From a checkpoint of a small transformer trained on Wikipedia: MLP 640 SwiGLU, no biases in attention or MLP.
MLP neurons of a small language model. Each row is named by its layer, matrix (down: output weights) and neuron, and shows model dimensions 0-127. Each number is 500 + 40 x the weight over its row's rms, rounded and kept within 0 to 999. Numbers have three digits each. A neuron's up and down rows have the sign that makes its largest values positive.
A block is one neuron, or neurons of one layer that tend to fire together. Before each block is what it responds to, as a language model described it from the Wikipedia text at the highest values.

Responds to: Mostly the -ly suffix completing adverbs after a split stem, as in serious-ly, public-ly, international-ly; also other word-final pieces like tournam-ent, import-ant.
L2.down55:555463584535507524548470550460522510510539459394475438458541586525492451535467464479452492511465507496453490465411522450500435436488442529515513411499490571512483481497502497442454539481440516454526558479482500473512534486483537420520476502528516494509526519474522532494488548537470499525502508542493460548476496430512544541541487511459494488529527507451505568483588447564515536484506
L2.down382:534462472529536463516483524501483544464526442522572479474529470469506497469524527509605472490499529527501529461589525495457408509550515518524495498516514471537496521540481438458471420528467532506490511449527520530431502483494548464522550479508454440495486461533451511469485466504500512499490458495529487547539501527446447521502491440538490537553461431512400410520594513483442576572515
L2.down435:479547525508547479479513493453457478538451543495432535495465520489507448537489513527514537483532497485470527540571522511452467529525520514577510449503451516523484510548528429455514505422512512499438460514498557540507462494489516485450507499497460453520461515484522528536546419489420490468525472623426484506473440467498512479491493458482549565517494514389429521445406463571519554478508
L2.down593:522526513488469481431520419473490493532453566521527603450538456397519500433509498512507482463436445524517549480528457539460491521491502441527519480538459432515451501549531554450520515487495522458499498445476517445501433509487465501500440504446533530488474562480473550531514465438465454484537517509489491514471462488629469536466505515519444430462516570502496480479460485507455517457445

Responds to: Adverbs placed early in a clause, right after was/is or at sentence start, such as also, not, then, and the -ly ending in Previously, Initially, commonly.
L6.down84:496417515479488557481520514450501478522504511491456471497485408572511515563487454502485529513497533509487502488434530531498503492530531385499532550538473508558520516536463518580516503553511539530469566429492448484469501487486508570494521586579437573489472521496508430475511479509399551457470469458480529558456511462439459467456547468424458524492520503546474514545507437438456524544468
L6.down268:458455495571459503557543493432550479456536471546540539515449570480478488525534484501536512480440533504435539482553497476493581543391481467487522527522390519560484449528552556490499498473523500566456428462504501514505568546489500500469622448472575522499495505582504476480489535471476494426477437536400454492514471497430527462541521466490478533570467523527497533561494550548559509503488
L6.down312:470506465499446519557504470511490475512457519447502513493544481448505477524415560478528497489468514519475564500638465493485526495506461492539488462497508565451456492443534541484452460528510541549514544495517500522535498488543567535415525496570454479419477515475447492534505445544486397489571414521526496489494473510441466493517564566516516537514520494417514457537535437552476550460553
L6.down318:472475542483542521464494558515488552471591503465471455483551465524533484517443553526419506520478499454426502502585430523518496525465413486482582453518424495474517526505562548561510545546462488544509498447549466498516533500471490403518518475502544494454471526371503570502494505525450493486539516498511457558519532478537491528560493484509540508564521460492534478478514492489554502482518
L6.down386:495498496537457527529463485443519448518476497545515544478518534485463426487460473491534584518470550583582503406539481527487536558506528505485406516542520501521485519494561543488501544550508526531503568466477511515537505520480472544542527551556580484471538479550543450508494554526453531545511490545443531446461442551500447568482547468507515542570460556556492496535396482492536436484478
L6.down395:563501520581494446451450464476410480471486511492399442510410577501426598454431519521530491506519428543483532533543503494481511527525556497549479477503483520424547504471452536421482467433523480452510528552537525512555519484528545524384493449517522496449469485465481433531499504567463535534572508541488511520514538477449475489420485515575453486418489466484482484450502489528434554461473
L6.down572:484478531441533497447513429420460522479522475523513533570457516487399523515477498527488502472450454522498453508540497525501582478545586492475583474504454476447530536493434501408530489561473536538528515518503428489468536440504532468551569447521455473576527470575494502469494450521529452542444556528559540540504536541496461464512540558506492543440420501531480518531500536524551548552502
L6.down589:568532434572524512487475512520458563529493486474377541477550538511515440505481532499540515471510460459535513449526536512457471523530465528477519493506514530448469513530546479545456528498529391509502461349514418506492590508484482507526500497582529553499499561506554433527492506583448506554548455504485514452548480436497488525447532526493469483470527546537471447520497504500494563455447

Responds to: Double line breaks ending a paragraph or table, before a new section heading (==Honours==) or a new paragraph starting The/In; sometimes mid-word fragments.
L2.down10:466588543437443503503421505547472508545503531452481547473530529503526427549482481588489476532491515463559488499472497526512453549496519539494589481490532516495535481463496479498521482413431428446466515530493499516497458487433449523465465449468486574503479330543517493611491488520570516531512487517584543555468482512436503510427499548505479428543469517503480523513454508476503461515531
L2.down341:453561453493556416489557518490446459487470465466561524485489487517546532554502391495531525472494476459481491475516504509496508522472494499559466469502476530547530523521449495459530484409511549503527539546509560517504431512461585474516510505467564464446465370495485535586562551527505540523507472536450461480557402496565585521511487485495543484472546523526477477520566595500472446471523
L2.down369:540538524504463547542413486540513484447524473468490549558583581471528519464474455515489492568427487516501507532546523453527453507459533543458537486492536480482550463535473460503493427467472484544447527549474524562540569463433429535532513513500504540460557452476534511546467463563502548546566455484438419528526484532415464503542547545437556471566500544418474498581486507472534463531541
L2.down393:455558585435517502462477525484532432519518446516497453483532507538527477526502535531506418524486472488519537458577470506529488491521426480398531533514464512523589521497502487480440592410480498513511548481499463496485492473503534502450455519566460452512442476519487422531516519479544386513435525527479508481480526484466571455497474502444500513561495460584518496494531480463466536560441

Responds to: Mostly the apostrophe of a possessive 's after a name or noun (Sotheby's, Army's, Roosevelt's); also "al" word pieces (altered, alleged, Balfour).
L2.down68:532489473462533457532473485506481559413432460531553445542480460526425504469481521546515506499542501564513503514455551502523514452549470445567451520492452493559516534481523513578549562495507525494512452492499521467445488417504574544485520534456474479466463573598512457555495554439511598437409444457517456487493518515518574499568487439518526493505536570475464534476528538496508454465550
L2.down98:431483539551498450559565405495430480501474512456415506415427429429511566445538527512554512479507537499542482492445497482500536512490512480551498441494441481511408517526565449473516443454439504499483521477523463473519496524457473445440557466504459465417499511507485500548571501477502501470510498540462468518460444471435537453407535495470457499544532550495490601458513494565497478489500
L2.down126:540465448511543466514550482518488512477556448499527555596501495535492494547470557535499451506523503506529537614530484492499499484473536514487465521359507489511535493531459476538455518514482447558480463566500496517489471447506493472514514442491483529541426468531473459497521520520399429480487439526553501518510508539495559510525474513481494562528450516450439532452539520457602444433474
L2.down222:472460476475479529497573504476472514475487510506514473511416547541524538530517530483451452508468502389518519490474492559471500625549452487483511557427477464513468517497468462457433595467478476470517510523517522475542444423466530428511538486504447473487499343481411422453442479575502446449534478516476531545536525465434554479529485438546455553494549510488468521549505520460477448462440

Responds to: Final piece completing a predictable word or name, strongest on the period of "U.S." before Office, Open Cup, President; also States, Europe-an, F-ren-ch.
L4.down57:507494477570510513391503530573462517505563518538483537548484466544482542516465520512523539542432494481490532477474483432550476445477505549447537523549468521488480547479498502542539556403490550505487503379512490546498569493566543451481456502547553490513457594537478490537564450471469435518469520490452493561476476477527582513533538475491529474519530504515439478453422493457477460493520
L4.down114:487566508474547525487524517473527565539535450535452459570444506466496416511461455527565449531446546536465475452544465509514482478446517530535473523507538507583472498448481462507465519410518465531526533442467468494537494511479471486508577415462463492551515508541512551458462524429482543564432480556552457471576538543509568549548450464503538474531498483440523487487531445421491533550479

Responds to: Modal verbs, often completed from a split first letter (m-ust, w-ould, c-ould), plus "only" and "later" and endings of split words like Counc-il, contin-ually.
L4.down368:486490472490571451509510516530492546571522530493503426429550543525479482530540484539489442459509507460524440417452512437496534524476547456460499495410439477540484463589531467509566537475528510484462493481469503530488451502539523572557480470581517442443469559492491492433427515526524520477483490502459504461506508479497446579521463530504444470515427533536458508510437488521535520520504
L4.down489:504574466513513479508525494512420507526505531491460451473567458548467579459505442488455475542531581565484524537449512498510448522492586577521512526426513543533485510506457489466449466510472466417456449474475507554486456495459579425433515474528494493502492419547509466436487503470426455537534514579546526518545459513505494514497442501499487517540499421507474450440554476524519570511513

Responds to: Middle word pieces split from a fragment (v-oc-als, Sp-an-ish, mech-an-ism), plus the seconds digits in geographic coordinates (0°19′38″), and occasionally its or of.
L6.down140:510537507526503546451564524505516550472551550456523502509560476502561522545582499500483470516496452457459469476435524527503423478479464470498548562468428451544478458458545491466495508566504516581496475476498529527568524568540461461533472532525489489552525478489493497556526501523515510465447473450416493531504477524629518511522488448548540502489562518491551478548464492522530488465478
L6.down202:512496523508529520474555510468483447523487480477523453524478486462496554527506486534574529571456551496463456553513478513490486510526461525438469442468490610567513479479519502526539506505549553398440414542579554423575507541525491412543486522446561526472518533569523510470503483536510478472458521401476525500503460513496491480518446544507480495501474433496495504574493588509443581501517
L6.down203:510497454451527438456498493479545455483426539444450480419497539488528557510406510504582489519533480484511515484546488517513467473504462471522476474437420526501515476495515412565418517457522530534504531448473456523507471512461532488481501453540489508594497493505462555574487443521450436479584574584433499509471514545461525521413596515529513500543433550505571508534530466531489457522491
L6.down230:541453513413508573503534448564504502501488536473471474561576569521531483488455532485515496434533469430546505556490493551596465527532442461511489453509460587495491484521539438478452508504539521536469420546509507505607461503446529399460539496493479532498503484489500479519448429487484518454554472530543548501418533518576514469514480478460515539458401516454478545467447477501467523457449
L6.down498:551425462514443479455486440446468579552511505530457483474551537472521515473553499559503531484402542523438501494506492502465492562398531538529458455514556536516510517504488554470497482565530437513524537524536429600475552583501464478540574438515525474504477506453469504577543480473487460530395522551514459518499522486512519532461504487457573452498498514548554485530498485451415460444545
L6.down499:440502500417442520490554598557491515484541507512506583486510558534553471531426485488541507541484510524462464509456448490567428495483458416498501469492469529506451511499505478547466609479480500526519524469518475465507520505500504481455501517564479525408508497484521511507492613444440449493548529472489501534502444502508444529496579518486486478476553485466503575529427500444540437591411
L6.down595:485553509494432520445550553456511527380550473548543564533542515489505501466490497489532439453488528471479567452571538483533503480516545501446471457461473582478510501548552479549553552522408500503511464467535467540566546402492481522594492443590511484514527475495530530498450487479457558510506410516433492472537524530531493541537598501564500500493525494490536523542489441430517556471527
L6.down609:475556530460485474473508485451475479492477434513498568546523517490505493493463484470514523511506507544552579429495587480540498521431532528488481519469444491489478486544492432500462442455547513527437481423528532509491435543455541533532587439528526468452509528486534555530520513474459548471521525542416469512487486467531574500447559453531502503637505504512515582501541461542446449514462

Responds to: Opening fragment of a word split into pieces, mostly " al" of along/alongside/altered, also fragments like A-round, la-unch, south-bound.
L6.down0:535527441502476486503545471474445472504509506502514489494540500540513536490581496552514565510614566492432455528482515528442425423503428461526509472477484438579506529484477454456524490526480494493441506486515399494572504551441541561416467578495494472506489417499499499492501510532531500508466575516502451532524434507531491521458498523524537469504518506497524488455562483512509509503450
L6.down75:502492488459525549487571528576486506525483534515486530525415527471533462515526407469544545499473501485511479509346463503390497455512601533518469511471527524551541542498534478478569449491554491546551503527480528507483514519463556603447455516432475546515491556510421529470496485433522532451516478444521523472492442499570463516493456453510462506539549464552474512514534542478517539504489
L6.down76:461501498478492482493551506528486495525470522449600433503472476530462578512482501507526441488501549534426505491516544485479495432532445436490534474447484441546499412455474473526540553432485477562451447434501486454453514448517551482469466514507604507523511478520408463573456503495538476502432468488502562506482535544541475547515517543436525517450462545559582548571536530524489463501505
L6.down142:420470522440467534550474457452487457547501451558464474477562490453571480488524517409496465548527494441385512443440549566457534484505498535449512523388444515426478498513542516512412512525470509548521482521527537519446494529518502499516423542512495524472477548526399489517503440450533500515509485512526520532500498584532496489442494500450508433459453485502555485488537461446615540523515
L6.down164:497472448524489568514565506503425476518474522504550486456522520449488534458517438511499536536501524512485448542520543544450498485517556503623448508498467439531484481451456477458463468544524489502568486512465594467501456437482457557477499495471517452497507451518506468517553471516535470571466564522538430477536464489563481461440478520526539526442493432451508552506413485428518499586588
L6.down272:494528524443539524516575481449542504501521517430540548455441518520468507457536463517551474445479467564454463537541542484505500519463395608452440464461516547479511537487544494459492539430446510461502590542485496446545504441538510464588482412502529469546587461484497478513508454563489554503522552510495530476466499533427453543509533467465487576432432525529502547533494520517504498500499
L6.down336:526424464467513445457549520479437497519483542545483429515528519500467491488462539571567494546486512563424470521592557530477503482476463466555473489511526577536501506524474517465573457478528555496476508516564456483581444449522540488511471484550536507519495515523413514531483421503511530488537598548494528516521493453419489496467515560545522527489473508503473492471500515520495506509467
L6.down539:443482449459507505460464559524469548541605559508467526517494566572520497472471519494506438483501466551496428441389507413475536453509449462436473482537459497445557474572455506494587521511499453542517536509559497469439461482493525486499450528554471535474537417500506484497478440472517533475534587486464502531437487531498483455473491464465523532479509470502491520469414586500515536512592

Responds to: The second word piece right after a lone initial consonant piece, mostly "v" or "qu", such as v-oice, v-ictory, qu-antity.
L4.down283:529491532537432528494466460529455506529434436496577514533493506557490498511468457559459532542494506548561478459517500518534438453560567501463483556535448459497483519471457558510462500585492517465492518501532471482501487520498562442550492500495466514487478507559475457551470558506473495499469462406512459501442530390509469450474479471398503503502485510522472580477546494510441450469413
L4.down442:502548432517484506491446538589405478531459542433479449517511631435577523451473453496517467436469469498444470560510485546543526513504526540528527512454505464490539511511501564466516452526462468522487498487519531502501475522510440515552467493509538513431447509532541464476529501530477499548552526472527524474586562547564461509504498526503483498497441499492589465443513447520561512478480

Responds to: Last token before an upcoming verb: infinitive to, not, n't, also, or the end of adverbs like eventually, heavily, often.
L6.down251:490456524462595485486530487508449537496495454463434450471464528490440461511479430496476503484525464501492513526363500519442488604548584507565529489510557505534481417479496426486550553516545519457495466525483508437580523453525490506521533508481608518564456437551504512476484508503497394471520545536486550492496461542614525479519461494527470502448463567538575490500552468566521512540466
L6.down339:507526465525453562483487449447440436501477485446512549458558511527508555484515521485494504547481496537471495586570538549492486468546413597474452480502504554455542492525569468527446488487456465487466557451535488519500481551503502516501555446514484509471440626563496476495527421499420558525541474528472508477494470429620466481511576463519541421489467503438563501448505506463497504540472
L6.down433:500501490532501514463512501482469440500476471486479498464555510522542551441563455509464492501556484546526483508566494545493506450563506529523490516524496630442566567562497397421561461476510561441518454524531523454519482494585528466422515533424539495478578572543519490464573494557480505441474544556462508514513427472486548485494486506479504482534518518495476474505443523523521515500457
L6.down471:484592481418523538470515425561504468483409472511495441476535492468429502553407458563504472479517521555535537557614521527547384513463537420559509442445482502427473488526463507485503520496505552456503475544569490468540516431495495451408496462541597418507533529534440474526507503488518502538538484526534516481559551512540459448525521559477468529485507520470511506521507514516464518496505
L6.down484:497549476501471483435510522460461506499453453530465565434533462532515513442495546586515425556479515449535497436577490443444523440460464477573521484473506505488519489547519526533508511476480563482478487516552474511517428473527487514504445496492489401459529482489506442492533390550468437490500438551478480480525461412426561486466488477491492473478451513552488548459536539476510584509368
L6.down563:456452558550527455506490498485467521493550461508509520394452503516538494529533466467502434497505554492514516515568478525502441450496490490487553483519519446547481506520540468532472424517499468574505539550467498503546506480527513515501479527484556477551475498571540422540485511487516416469506560560469406440490449439541560512599527450516445475437582511543558541527541529533454529548461
L6.down571:476585450521508480512467515462520541542474506434467548477543559539537558420503444516551456505464565488530477524496528560491552503485470476513444509542525515480565482491560469474505498550495490498458523561618435503530499548427531507499498484479493435490552594525566436551525488507496592457517538505502509444513454576533501550445591444490477412530539569560483500480502496518491493537481
L6.down611:488481462493507470480429529504445508504536545501479491477486525562487459443450391485509463551549548520448464506534480486542471515458461435456475476506500510536549491535452497503508498551558514510554455512545492564497453556487516481467456546503599497456481545509579411542461451493499507566456459518412444511443495529571511481518536489480473503537458497524513435469428592569512469493432

Responds to: Relative pronouns and conjunctions that open a new clause, usually right after a comma, such as who, which, that, where, when and and.
L2.down166:501523566544503520515528519537470466481524493469488512565607464494501454506477459473495520496492515467451485505631525435524551493459573485489557520443507526464569520443544512478440442426484443520485525493521488488525508456489480589497503578529449464487550511535484473503458464499531548525492493525550482387486423495454505556548518529482560478418531509472445460534412513511476484480491
L2.down301:458585504473465481481490505521490543460530472512488484452499441528427548496533568463485402531620524538460540498536474484508451541501492495420550475517435485549482480437525554528444541496541486527459569542466460495540500485514458463494543519487442448535524404445495478463468564463464512535477506494492492445546555492477512480537490512589481574546496523521416465504510483464463493508509
L2.down359:496536530442536460521511497449538506502511524509462506462621476527522535505489468441495500509469534472510541500599551449442453519488473490513464524505540553495488484535432503518376524490510473509525525519458490527488491409521515505526527453495451486460464489511537423499535556445493441540493511499477511529451449530433497466541471533481532546524519462543472509498530453454534531511529
L2.down458:547526497454498481454567478459463493444551540536521462521564456507428580481546543564548525497554439459474484538588566471511471591535524477475524509498539419443607501509452489468487531482511489548422510560533480543482442458571460468489532493495477505501439461524547469550529492500506544496498521531535448534473493491484519530534583485384514492394531524519516509494550536431515510521542

Responds to: Commas ending sentence-initial adverbials, plus subordinators (that, when, who, because), right before a new clause's subject, e.g. "Nevertheless," "Seven days later," "found that when".
L6.down38:450446495506583437506467463456570502479505475509502517506598446482511469500457548515471512522599434429538489500640503490556464467550396495444543498487534488547492535463479470545500521455505503473555511495494446431529471498549435485501560518543580485473503489590495484462544524482451499438470559478495486515565499428517505509464470498481526558505514472553483503475527433571417459615506
L6.down169:511530540504461467500407470453485530546465423479490574530488504490508502453503531542513510514499458564466509498572490422463471544452406482555514460473559454466508483546483468473503466548537506505510519501409485575510464453480477528479548501503501559522453518444526526549568525475572500514480499493449423514561564504460502466549482521513537437492474459492526484561505579464546505523504
L6.down239:458437464542462489484479481525555472596479493508497616499498454512555483575449542498502525432482518529495517483544480498461476545532419500426518483481529441494458511498507538512538476450474515564526468584515471506489517578455554525606426530581542509453460503477450526569512532537477481560511502518429466506551533507414439463554526516521510475439496453591547497538464504481442451534472
L6.down344:432467470492521545493474472506535533451522489514478503546691493519501564521440487455484526537568408501470512513484500491550558507535495556560509467472477521441487447537530509501456511485500464507520535503504495478543518466555475485515502530519532549571469461477431386507603486497518458511513498512493526477444536548472530480489468514488561575449448476557488482537567451552440521458518
L6.down367:548515483522513524477525479435558582526564504468530433554463453525532533518517473494535484430485412439499519536426440536573498462478502588520497509552515539510488490532561417547437483482492545411530553527507404503519488541538499516454492493476495514587507476512497538508468547481481560442525519488407523545530530472410558501544455512490455514492487520472490526539596570483440497454455
L6.down549:530509564538497494457517513454507517528472493538516552525523520518523528464508514540502530403567633464445498506570486454509513458548420505507437485443532440556541500539520470540516503549473484491489499497508501490480483573513436461505596465518466554535492524475468501497457546563561521539538451538560524492543507553393502565461554550485469506491524471413430551527488574478467522478495
L6.down551:529456470556471489471511527511472478413505482499498482487452478527493524469452496447492536454551485543511470475475523517511515514479580461515491466517490490540540452502565463494485458558517508454512477488480507505477502483497512503564535435542427498528584430530461600582458491438501496603523578488461536514496464535617484436486528474482601523532440540567532523589530549439462511485515
L6.down555:477524474508492504471496473530595561486495472496495565507480477502468563538514534527512595479519445467454564539455552404445562461467469527519505468565501487446458481509564539593602437430460466491546487484523510477514540447539438472551510510489514518500543395525466544473502478565473442448592524478492488508537597473475515488537493546460503476464484485512493485511552533455479483563545

Responds to: Final suffix piece completing a multi-token word, mostly agent or person nouns such as politic-ian, football-ers, direct-ors, music-ian.
L2.down84:509517520616519469463486504505463453531479491521505563512472475525500477477415453502461496505476526516485493490637555545582515521497528492533529550534476491420515468524511525513553490423554456551485539483500478484548490493417470475510564506470528484470552566546406495491527498500539521459494505491514485483477488441478544471569536435519495564509503446417460471512520516511573548528461
L2.down97:538485499551520467442504504487459450554500486479478440499520471453475508495512506509492566449479563467519520528513489564482522486471490614543454560493494507468523484494460502459530432445540496453524428586496469426507574518471433483565472503467508580482509487545506508527474449558494409519487543538421510532489446414427511452540474526459523450453536524436458482470508422501443526476585
L2.down127:558506430504506484447556521474494507448570481508449463502499504530447446500511501478488518436533571470400492486577475553509502565484422518447510453553448427488531495485506556534476518460536442521524594497546510470454506494537467429481483496482483404424498511582464491510496466520512524462464502496520548498471466463414510499436509480430500501512433510484551566529550496618496476492596
L2.down475:533464504445481540525472549486410475469515507517469548458451475481554470553477511565431483466464460476559548469633547527493589410502502527549515510530486531501501508547464470471526430421475522466498476528489485488543495477497532499534518513513478467503476520520488492524392433547523562499518570523514538562474458465419502473467519544452577506485476516553537438447502490560470481530443

Responds to: Double line breaks after a sentence-final period in Wikipedia prose, before a new paragraph or == heading ==, plus sentence-ending periods and occasional clause-ending commas.
L4.down418:528509496460409469490520447523445481442449511499465498540629512474494435482508481508502497548510483486499464484539472450498487505507441528442502516437494492547528481532509482441505471544509537528510528503446539466489509504457457516553487528514493525517460430465493504439500533535513508484541481491437496485447490428410531488467572510520526400528510539529504495496671492471463482506514
L4.down607:465516465447522469473459527482551514403437456507505502452480470472551507501421541485541485454433495493498500506459509533453478513532413498561550468504508518494562503436575530456494480515543515453496538483540468466474484472461500537491581448455482557517463451441508533534551424513553445484517560518460558585502442506462445504517474443536508440435554532396485529490507540496474517520496

Responds to: Second pieces of words split after a short first piece, as in to-gether, with-out, Mod-ulo, an-original, one-half; sometimes plain or, that, when.
L2.down92:538485467481540493555480457574471499532507521492473484468470467557528405505503515509503462538551550585466500483517515482518541473463523472473471470462554526530499531502454478533443533462468505575569578452497538508477532446510473455502466495514482499463422562490448374482478569529420528474465470536460497505585474559417482523525429488500489436535512486504496463492540431599501525496548
L2.down148:457423490504576457525571515536501454501513535498523520504467580551507514515502494529527448542520470536473571518608486486495470470538552504480532538431537513487488469550520510537469479518497527526505434515478564506435481423473579507492410479491460514485448527533560502553531494476531527437571498548528568512486479436484531582526520480451526464495481499539478558443419470512570530549446
L2.down337:476629544547548461501517523499495487495462483520388463611509484482472552538520511424529427459464479425514484500438457520531514533458563499453502502513488485466502460525499496511550489542530520499457446437465451479530509506467526532491457477534525452511488527480539522513526545447508544500527553486526501559612517488511514467547501406485517472504480538575576504524499567571452521388493
L2.down566:571510455476544533532595506483494503510560520468497495467562557476482487409560523542447504484533540494506485521480413447487508501587497470551510529476488424534453502515542514543489490450454475484527489512474535494476461567466481454562499488518520511533531452525377510463459550498515494457473489533492535468480453516541569472453464550560515522479490529520567491516533536500459469442540

Responds to: Final word pieces completing country, nationality, language or state names split into tokens, such as Span-ish, Fren-ch, Pakist-an, Pennsylvan-ia.
L6.down72:516532492474533568571492590471524507472542473432440500456509520488523457515470525468538469427493503501465475457566505442557452488430446580447485493423513441520517521483480504565499529526442477453508558488418452508461403543494572436502523466506408464539472530474531510503488485506506528522440508486527485486508589467433533488547444457569551526540504419501525507500605404469556480485500
L6.down109:460489504478502509480479488498520518499502481438595477542502507481521503570520432564497467478419522536571472478542549434543520552472494451560502557518491424594534522503518433478538411510491522528477474548523497546477556390469449498437544499528499518482502486461458507498524517551479566519390434576470567438489493494471483525491519498482510543511457470536549567478463548466587526457563
L6.down228:498478524491489487515463515471459431524495401468551578517503459511539499438420526460489535441445451548509488434553509484503574480455477492509505513496499471479507476556475598541450558495492490532481492534508478520468533546456520478522566496527476584490545454472526489491551558504539421498441478463444431491545471465540507464455498494444487464471518524486425575482528396462461515539529
L6.down373:433600498504522495548534528538504505452556446466502503503378471414526488506466442473529491447469532483558444485509541490489453484506475465434495522450472485505570558419487492585478437431524465518552533502547510458521562531493510515511455465513577545558470541529530525523513550500472467493434503540496451451497452496486469442511498487493500579536466394537535504496399484471466471509549
L6.down430:513543512554529505513497465502404553455657516496557619527447539474451438504504465467525532464438496511568511577644497508491514525499453457502513598549534539539482575510534560504530533462488550503565520513541486506473493523473510435465514533458531544515563583488460504510491496542476590537504473503489462489539476411477543482541522551516474552555504503482432499468422523469486477510501
L6.down468:523472448576584481477479543502489425509559548531519486504533539462429543544497539536514462451457528486423468546605487514453541525466391407493450538506488511524483547494500464484467529479558505511518468444492473527528539456468535519466529530462485513516505562450481488516511449538552490529470474538538555452511493529437422487544490458520515520566444481522511447545493442471591520516559
L6.down487:485490480562485459471514445471507550531547467459427519522511471484491515511537488518552474579514452445558478446462526495569512498541469499405546567521437547491464537469504545484496445479485514561566479454447474531512521643518490503557499465478482519498479602535502544508525505413600502390521462595498506516483491478521515407528517479512507541568464453514521459552547534487459448453421
L6.down503:485512497450551487508480447520458452464528464489518493514532562466567521460491481531500556566488497539456466517426532504449451521501511474537447540523497490544508530495463462531562471519526479467451482535483551495445545515476483532486511506498476440530537521547449533487444604417495487581433523434453499532495528533552488553454522447513546498480462491537539569540412428491519479555580

Responds to: Function words and word-completing pieces inside a verb phrase after an auxiliary or relative pronoun, such as bec-ome, has been, is also.
L4.down126:506548450437485487538451466467547531555497564448503513515494507493439527491394523481527552579499497492470493547633490567454529589446480471470405461393543515363489488542523505453491462547501472497517507576491535453509483512494513548532472500492536427524461590485578485512480540477545517503485510568504518498511493490590522505531493541493470515584456472494475470486467533455519566482478
L4.down567:502511567510473435537500543437475471554498492418555483504589430531525558516550488578462462547463502475469473484525552454456502549453569468520519496368527519525533573551526489517501548540516496392479544481439432523435450494530541523546550498521480445523482516505406449499556591464496483553467494508482499519530495456448551514511497525428568499504512460526521468478476480541515485516514

Responds to: First subword pieces that begin longer words, mainly "pro" as in pro|gram, pro|fessional, pro|cess, plus "res", "cons", and "um" in dr|ums and h|umid.
L2.down250:458532501555500471453558550485496441573504488486510468412507441513511571521498470455449523462515524501507562569512507495515473478520509446488537531524489496527481479552435522491563524505506499495500499524451480471500441559523494484442460606438594487524424534489515460530525484432550494463390510466488470512485474485417537467493431507494477572483450455483518528416465480578467500501440
L2.down312:516454469531497503552536524534472475564513538556462577556429445502515570522489459453533559472478531420528542563495494470492550468498573505564562547542535498457611523509524483500559534481540451486544497498438510481481506492522556498529468542434588548493505414510445503396501528573482510512488575496440478532514483503506481516542493576443515566486489430443490530438455537503505518523511
L2.down321:490448535455446546521550471548475481533506516563576462468368438494492488467447482520531559566480444545484513507505417555569502528468532490550489480570466459456540499511523528473486493404547460414557492522441535435553527481490457485444522570516543541572533477505529569522519511466483464518485567507520528509480537553524507449511535492488595552482509481497550509492531570461479513473508
L2.down503:509424559563444450505536494518439497498452498442507534526401489545495487519541480425481439470568430426468447523490510460523492495435445527470512464501507477509530522454554505555499506484463578519499485524430530531561488567517485460548554390469568549536497508505526520511469492495523538495466462512513571517479529497486515552456458546422443504540498408472513526496546447546526508547487

Responds to: Second piece of a word split after a short first piece, mostly lone initial letters like r, d, l; e.g. r|ather, l|ess, d|ue, r|ail.
L4.down287:453561527476465469503518501442490504455552436443519577484408498511529532491471563523526502430541471533503479463529477453508515470476542536493430486466444439427553497491496483494465484507460573511467539537449552467519443482418471449503486478511486511550431576516565541501521515520462415466499530604424494538472533537531533507501528466468488591476521478479482494458421414512501509514450
L4.down399:504494443519467530487467510505597532528469452533440451462528497488508466526453415563552528526495573553499518457469442497490481551489533461525502501533463524516523505511474475506458549431458509538559510493544498453483481516502541477515560465540510576544431585480527545599441532496391501466543460511411464506492469501504513530466517475502442476514478494435477559434478508442418443557431

Responds to: Short interior pieces of ordinary words broken into odd subword chunks, strongest on "ri" in f-ri-end and f-ri-es, also he-av-y, cl-a-imed, H-un-ting.
L4.down45:517535569476474460395486517494435520415464524485484487540489514553449508473538490546499442543514449501483468470578522449592524588498443505536494504535524498491521544484458492430424476428526448527478541498518434552526494514509500505492487547539439534493452483539527529569499513506538499541552508502605541455496393491498476515474548501488520492520552494534462464467524506403501530527501
L4.down99:453461503480451505525502440519467506585517536544452481457422540525420415476568514512514472528528486500492463505521517491548432513562451480458489500450482497431486509533550510427488457528483489534428464511544528477474499546519475537434509513466535541525496470425561499535504542514513450512574492505546464568543531520520519489518556556475505491525493442505525516461593454542552527459418

Responds to: Fires on the word piece that completes a verb stem split across tokens, before a suffix, such as disc-uss, encour-age, aff-ect, ext-end, prot-ect.
L6.down10:454561430437449499451564482499526471480469502459515397515514542500578494503526517429496508512538578418528479517413543471456480590473513523486513471425396571524532465459490464514478503522463498450524496513448498535492438557491559520515550480517476493497473530470470522521519468452492474467492445459539557501429464551510482553481529442492479518451450510496553562524487432423532480496469
L6.down81:515504512488425402493491499548544522492495435508488478461550526518527436439472499506445577509547437532502465526445499466527503469551423496527431484482522520559444518457500469513530515455567480489546530524538586568486525517435491491450565415512511455493457478487469528500481540469471391456562459571447526484486473530464552577453502439461440546530485523544536547532533444564508457488495
L6.down155:495516619506566464513467474557497520529518573527503510443454469519486522490532544497466547501379493516498552524443462497509515392497491468600515473503604461502468535525455453459484484429522525488503587554464416471512519480510589444514488501521505462530532519389561521497484482507517546477523536496494473538520416450507559443484478494545478483482516505452493490532566528486473430487549
L6.down407:477500474509541519457495526422552510504484494487519513516516475465451517509536587559488457510560457525492537508672494471469510486448428437457507527497485422520497475417526534567462516514515521507488497430441512492519479489519509514466593500510553467461502497550510484525507417554499474506483476513481502499559461488451491476554513508429426548450484483529504490459551510461470523486522
L6.down408:459477582571451409557373589555551530483508448406423420539516426478528505476493477467475455474550479550502516431439517568597532453495492461506530522505493532557472454454444535515486526475530470509503549502530492539527509490500548507548579544545521469492525490527515500484484533457566490482425468445504535464454474496563485515563445426557440467526483488490490507547449473558484493475505
L6.down420:529551481501552525540508554599530509509457442507515488532551510409513519530484472468552502511418476554477495448535500572508503534398584511486498532517506524512473456473421512501468464529530509479529508497514497415468494492523542472503485440480548526494592518578518548508478456502453452424455522504496492534507539542493516562462428487512427509520486501535530511567507463461556509515478
L6.down511:559528559486583557494469573495552493533433513553491450542473505519450562473590542495523516542504535478514542558472501486464490469522458529473488507430523581479500512522495523498474486467545542548469439433534577543549446443494493508535504570423485545508549434527561465497502468554515475480542524568447533459472498477368517544510484551512455520521567520501447455484489493461550559435524
L6.down614:530457469522528482537457534466519483527546460472462441498546423464580474498517478532491512438544562484479433544591491476522528520454548514501519569400530476522476483510474497527525444419465548593500436526527563531482468515481535511449529512486521523499526506424457557514453478450521533491446466508505445476513457451484520559538482471530552508480491570536522578527436434506432514602504